python train.py --n_layer=11 --d_model=512 --n_head=8 --n_kv_head=8 --head_dim=64 --d_mlp=2048 --vocab_size=32000 --activation="geglu" --norm="rmsnorm" --norm_place="peri" --norm_eps=1e-06 --positions="rope" --rope_base=10000.0 --rope_fraction=1.0 --qk_norm=false --attn_scale=0.125 --bias="none" --tie_embeddings=true --parallel_block=false --extras=["capped logits"] --init="trunc" --init_std_qkv=0.0256 --init_std_o=0.00546 --init_std_up=0.0256 --init_std_down=0.00546 --optimizer="adamw" --lr=0.000996 --beta1=0.9 --beta2=0.99 --weight_decay=0.16 --lr_head=0.0163 --grad_clip=0.5 --warmup_steps=452 --schedule="wsd" --decay_fraction=0.914 --decay_shape="linear" --final_lr_fraction=0.0 --batch_tokens=262144 --seq_len=1024 --doc_mask=false --train_tokens=1047000000 --steps=3994 --dataset="wikipedia_en"
MLP neurons of a small language model. Each row is named by its layer, matrix (gate and up: input weights) and neuron, and shows model dimensions 64-159. Each number is 128 + 24 x the weight over its row's rms, rounded and kept within 0 to 255. Numbers have three digits each. A neuron's up and down rows have the sign that makes its largest values positive.
A block is one neuron, or neurons of one layer that tend to fire together. After each block is what it responds to, as a language model described it from the Wikipedia text at the highest values.

L3.gate475:171163130124170090099123151108106126116096132103124115122122093134047106127128115133141132078148149107111142121152132102105140127135113180126154149127160142158129144150155127156105181131117143107153110152136081084129128133135118125111091157161145112117113147103116099132130151145169103157
L3.up475:103131117123097113115131142132082100129109155121139138136104118115112102144120144125112119125141186082155152141156114140141123064124093105095162142103149139106144137124133139165147142093178148132088110114130140117139117098156101137138156148124104122100155096138136058146187093153138140127
L3.gate1619:130168115127172165132146127108129160124110151147123120127123097136133139145123147133126136102126125127139126132143079172174117140192130087138130174150123146148144112100125135165094072110116142136108128125183101135134126111122089113135127136113164132124114157108127162134121167120154119127
L3.up1619:142136139117103135143135106142136086123152134153139116129107146100099166115098111132107128090140097125121112128131126098112122107097130137113133139118146112145146146135120131133133145094125123134143157128086143151140087149138139139091125126193118078166146154151142149136113115143136125163
Description: Abstract nouns, often derived from verbs (-tion, -ment, -ance), placed after a determiner or adjective and usually followed by of, such as recognition, appearance, establishment.

L3.gate979:104165146118087185111110107169161126089108072101097100088166129127152104142201169136123105120127194078147124139172119134133124124098118109095155144117127135159117095157085121190144100141138157089087101140113114141112114143150098096122169096131158140122135119116133123176097136151124128118
L3.up979:119110087128130118125140143134133127150131137135109125064104147151130164124090089094147125097112107131150101133108149106156124131149160185153148127107129074120119177136137160098123134127125131150134128169075163132136079170155149145113105157132133099160115113086126111101124108160190129137
L3.gate1838:113148113117167163144136106156126128131137139124158122139081102122153099157155126139129137139186140144129107141144155123158164128093055144111131131122151117133089123118138113098138066114143140161117153111092130132138139119163146132131103154100162125131168135102123151120070129118136135134
L3.up1838:127128136100168161082128076162117117115121138175143132131077115119096113103128134141104130168124145095159116117141093146143108142106112112112120150149130105136110143101099093137146128124162113112084112143140105185130121133134120114154173138091125128126127104122094088113133139097146088117
Description: Descriptive or evaluative adjectives right after a or an, or after a calling verb, such as beautiful, wealthy, skilled, unique.

L4.gate245:134094140082128151168138124098142144154094142134101164131137110130131109140103122147117121150144140116198118096148155136104133110129095118097154168167141146135161154150119087112151150119147161199117097139112120129150107137103094142097152175117128119117144153088131106124149099112138162110
L4.up245:139122152108111121133113121141125143114095090144131093108100123099099121134089158123111131104154135119108135141111078125168127168142118151116141086135142160136148113076143155149074087155135145102089145191084146123112121158133103117140132139133141102118139101097121181124136091191096123100
L4.gate290:123133133114127163154158114090182091121112149120088089150122125143128121084154134133167101134120113136118146132144144143129151086121104127113145157100152093136117121121135154145099129118140130101114159179124129157117093135091098127089160148138151139121172116097106166112137130137158118130
L4.up290:138119129115167108108097108097124111094113105137129156119102101132200148094113137100164127154115148143149098107145157115126130155132103117118139154172151083167117102124103081139178110092140107155117140112109164147121140128158125128119140102107119104097127157120116122158111139146132129104
L4.gate673:112139149110167112145100127125154140130128150151099141149100156125117118125133136110116134135090139125082158143095123135125140139181123116131107166126154090108109160092130099179141097095137148174138110106146118106119104151123146115078123121111144105169105148111127123144127155116132102087
L4.up673:157132181109127124136117130134137135075132162152112096117086138138148156155158086127110106119122123111141134130157086166172128154093129135164141109116143112146148156135187151137074101139159134130093143163101127159160117151145141092146133128124118126123110107140148128127171122135102133094
L4.gate1399:126102131121155154166150134092159126104152123131128104123121089126123091117142146164118094124115154129153123126106143131141120144070142148116091118117132115151110130116116151162106134109143114131149120119122134080126111126153069165131100110127128148074179103089157112115116143114103147119
L4.up1399:108131134128093172127141085133164087107127139166138149133103144112085125108137114129130134177113132075126127097109109139126125144073130138138111153174114091119134161143140189151123097095164149156119140089186082152132118146075115092137102104127116133108122127135144106135145122123102119126
Description: Abstract nouns heading a phrase, often after "the" or in section headings and before "of", e.g. Criticism, importance, interest.

L5.gate228:169149146125148136120127120124098151138148138184138104117155096114126110120144117168164106090124173120129098136073114157139156154112121124119094093102119109131123178147153097152103120153137129124160134094100086093116105137091109133173163149140121145112167120123143174118131124122114112082
L5.up228:120176177135155111092162086116125139125113104132136086125128089186119114155115125200154144104118138153148153094102134090128158190145165121134154118124129144149168145102105128113088125110137153112136153118191138119155129135137125134115145110132124164158168141055108119112147136123134135109
L5.gate1025:152115130114150169137098127145115156201095136113122165081093156137087123104135145118144148106170154097103100129123109154119110129122153156102135135163136132127108092166109140171103125087114185144117159140107118185142131172120097133106104150157149097106161179128104140150111111198102162143
L5.up1025:162120163100097118117132140099127141153088119136143158145107087151068157112092123137130151134117117120108144130089080129165125131078112110121120102129112138163140096125125128095157158080090098137116123133117152163104106122142128106086144127131094132095165128104123116129104075169131127121
L5.gate1095:134130096125150162132106133092139105163148153119138117125161058119141097114123126141126080141129121106142103138197149177089136121128140146125136151135122132150136126157065103123129146100136132140146141170113104101102133102118118115103122113164117157121147137121128147146147176118137115136
L5.up1095:107159135140129140106123128136105132112139123079156104172095136138109130116096098162128138152130090137134118150145120125095131090182076149128100105134148083131129154088114130125142155074182092098105158112140105150145092136118110140135181137171142145129086089158147092133150163130120131118
L5.gate1165:120193165110113167120114150100089140172139069188129113099110108114168112158149114160132134118164094089129100121124123119121129093130128191106168117172131124135152149123143124153161113084149174147158125117121143155069128148152085109103129098119154079142154108140098106085165141142118146130
L5.up1165:164164124107131123116115141155111138173111127140122123107118151125125096118164184132143120127099112101145108104085093140137090121119144122094134139109112157172155156132119140120082161152163149097164101150129119147106090118140147116119107138143133108176106114132085120138154124129134133092
L5.gate1169:125103132123163171140100126078139116177167126137127109136115090163142119067117188166131096109158137086133108087172122122138144124142087156074134190077135160132155144154126081136159101124134138115103161119121130136128156127129119114108131121127125179121159136144122120134129159133118083107
L5.up1169:158132136122164165103101107152098113144137118145123137136143141170118150116104147166168139112112107133145152100137082125131129102124128106095118120131107101107176143104163086129134091110117130108102128175148097121104128120102171151118129137095171124105119142125115075095125155153158110111
L5.gate1396:105126168157126137146118152121148124156120164133143116141091084135097124107147131108128128144157125143159136155133132155131099122132130139103125130111120126128143161089159105149147113081144119124124102146090112141167130152163127123102132110129137117169175115122100143125166092164117160135
L5.up1396:108120147100162086123110182125113171121112097117151148134104099112131151120086149154117139112105120124106125131098096149116152137153126159103106113092150118124160126096109128113161159121133117130109154107123130115140143104076143123144126131145123169122088183144153103136110133136121075127
L5.gate1651:146124128112168118140112120133145106161118127142112147109124166178101110094098114189101090148140152145158104125114102112161163108146115114056118156158111144172156131144181175126192148108151157110142140144139107088156111150158115145133129148138096143155147126130118159137161163155137144094
L5.up1651:119128141060126143106137111168105152135133135097125123167164144155138132136098115110148099126144122100107125141123156192122107098102127166090140136108151150125144095102114119108087137134093169153138171150078133118104161133104111118157102159154139123086082113121170149171162104140112104145
L5.gate1806:136125103124135144162153134121110058137153137120138098104101134092159097121158126119137103119143143101189118146130132142143177119103116129120132182080107147164105150168118159146136131091142101147169137102178122130083103146128129153176161119160115169144151126131136143146158154144135139104
L5.up1806:106108119142140171153141141149121117144111150129138139138108113110132105113139076161121131104089121129159186129116097129156134084140147124143092161090146096110112149099110114138136138100129112164097109086127142153121101121142100175129121112113129150151159152136121089144152166143146157133
Description: Abstract nouns naming an activity, process or quality, often after an article or adjective, such as training, corruption, encouragement, burden.

L4.gate313:089106131173132126150100140090135114138141147146164130161111119145129094095134153146144143084127120098149116166169119113060158096149099145111120105153096130178128141168083133142113126144141122108084112125108134117134142167069140151115140134137136155104101094154119148171147142144107175087
L4.up313:105159162146166136164136110141127156121124120122151077131103127126154104131117139100137138132120102150137168124189144152169151093127139136108147098098088119180127193095114097113163128109154138159072116126143115151159168103128182149162111133138110144121118114128126121143101114109132121150
L4.gate1213:075096118135132162135150115080119127142152153147123086131143125125135130120133107105134106108141176101108118124159086126147154119118118143142092134168151158144128133174132103169124133136143147185120144169159107131149133109103100125095143113138135138154103158101110164169125134153138141115
L4.up1213:118105104111134167139107157106140150122150158115130129144116149118107122129104136143135115125083157126129165098163098143158153126150122087126077152157161125089125120100144088087139100111142126132158129106173105144130139136131130067050093087096153120145094115105153103201128150122096142170
L4.gate1771:099165097101126118124180117149204124145122138146099118124109114156096119101094128115156129184077154126173088106153089135111135157144118190105138080152123142107105155115135109124142134125151158151106131137132099132120129117089095111138108093158106136122098077130196111115147128126143132132
L4.up1771:131122126140129105124178131153180171144118149114109081122113154129209116145131132100113119122139145131081139115113139149094130144140134115173085129117085140085054120100064141140138114108149116103133111099157127146114198174108116122143125089143146124158117135093118140137138112156133136128
L4.gate2013:126128100103125117135166143087139210142120155133153105116108127130100127155113124105121111085119129123126098131097150122154171113158094157131160135121165124155104133098088122130115132153108111145093097086131154123104191122130122114097138128118070157088115143155136115135093145132110095110
L4.up2013:088132123085129162136173115101124146156123148097139156123136122119114122166153129088119159092149140095133099106098148116132112152099136083079094099139129140135088144136112094102128111115114083113143085132143078109137109120149152123116130132127066145161076106126130108145101115127126111114
Description: Adjectives for level or degree, such as higher, lower, low, light, often after a or from; weaker hits on prefixes like pre and score ranges in tables.

L5.gate403:124148122100136194083123146140185088122120116125099057122136150140127097150164153141158121127119112098108100120134141149135143110128086140111151127117147095128089129146146123104109081127156143134163149147096115108146136152131129136121143152120147131100109119100108150131142156195136169131
L5.up403:134158129111100110099097151124121123147128117152169130123130154151176117159116175121152130171139151100141139126132101124086109100102150078134121113155131121153120154127154100098169197137156116143101104188118118126129133141111160140093123156110129089103159106092130158125101127127140092140
L5.gate618:155117152108176125104096111158124125094118139150165115136150103146091100136121159083142103121145123076148130128102101131132112141112139144123126084129149121141146164143165146152096113138144131159148167130153120143112175148087147172120108120123169145131109132115127140125119152105154130107
L5.up618:074091145110127185135097079141138124124122128105147110125103116084086138155140110139142167136130136092123136129107114144156154146156152114103150145107130128158112133124125111133133131139135141134101126160102100144138117126170084119182144106167107142151123147102137123121100131098083111172
L5.gate764:123146166123127105161131123133137103128119090100138144135130087149179130173124168138106149128121141107128110103121103147127107114163081147125127144121104133126131138121130156140095149119157164139112128146162124105114155124157124166136160135151117133132085125148137115103128118139157188160
L5.up764:109108099122110080176136121153165102163072091149083150172143116130139140142120122110095113146102092125134133127159141120092130176134112110131163155099117114139104101130130099113154165117144111116132119131142110143115157100157125147167127155153119135147142148120158111094123070131146105119
L5.gate894:151093118130129108077095139103136123154111163104098092128095096114139133153096099103153123132128178140166095133132140139135131112109090137142129169133103130081090134141090136126149113150121145190133149161076099110149088131179089114106106152144140142141144161131158105129140109143135170091
L5.up894:164156137164141148116095107137100132150139103123110110154103112143154081137154125166137082149143133085121115129162136109155114125129149135155130085181111106097100193157159096092108104112140094145114147083153144130102101152114102131112119104127153139138150128172133143130108138112149135113
L5.gate987:103158129105138122094114154153137136129145126158173119188120159090129128132144171142140130082147149176161131114127094174174094110139118138157114130136092106110121121088118114111146134110135141119118126125132094089114124150125135127091148141104147096138115115125134128135107154095171126119
L5.up987:158096097131117100112134129081117099115092138165104106106121102138103112145135112129124116131175196117153103142128072197135128100109111180082100121101135157129135168114136139113093123173135173152097150122131116072135119154105141181131139166119163110136114172118133113145120148106149101147
L5.gate1302:150122098142105120117108109155132119154109170107075114089168143114063134103153167159110126119153103161124084107132104126107154107115120135109091173160129184091156133120130118135124091122176103122126161159132176116128119115116115106133147127117107118102163143106143141091100134143111100172
L5.up1302:114133128135117104136132121149114102139157129171098141146129124107140100121111139124123137125121097145124111139189132136178107073101109119121120122177094127138155165099118101148142099129141159086099114111134118158155134153107125111142115125134169110151116169127126088135177133167141040128
L5.gate1338:099083099148167113116116085145155081124120144104124112124107129121136089129118156137094134131096141089150147095127118124131114119156123106130152129161118117113082119143137070156104101106111143155126136150111120092149142149149132137083152135140151140113135144146115120129155161146123132165
L5.up1338:135124132137131115128134110118146128091121138167117123136133126161126160147079107134138135184118073102149106138153116132160113131142117130100110156152127152137117111129133107102128130099119139089145104146129100124139075108127144122133120168113117141141116150153144133101122131164115155123
L5.gate1555:131108146118137130088123117126152159110110108123091136120132122127167118157104176120118093091135121135122124105122118165113143095151133100165119151134098081145136111123101124081103119133137106114159079116155130132163130150098161123112143122124151082136148096101146133144114161114159141112
L5.up1555:163120131103154145126088177082164147147147128091120146086138105138149149124127103128139136117150116110123130138132102169158148143118124145170089144121161151135114160110176115139101084126113103128091167127138117157146153139065124116162131120162133112147121117145120127100107140082110122124
Description: Adjectives of size, degree or quality placed before a noun or hyphenated compound, as in high-speed, large sections, huge cauldrons, mixed reviews, mild.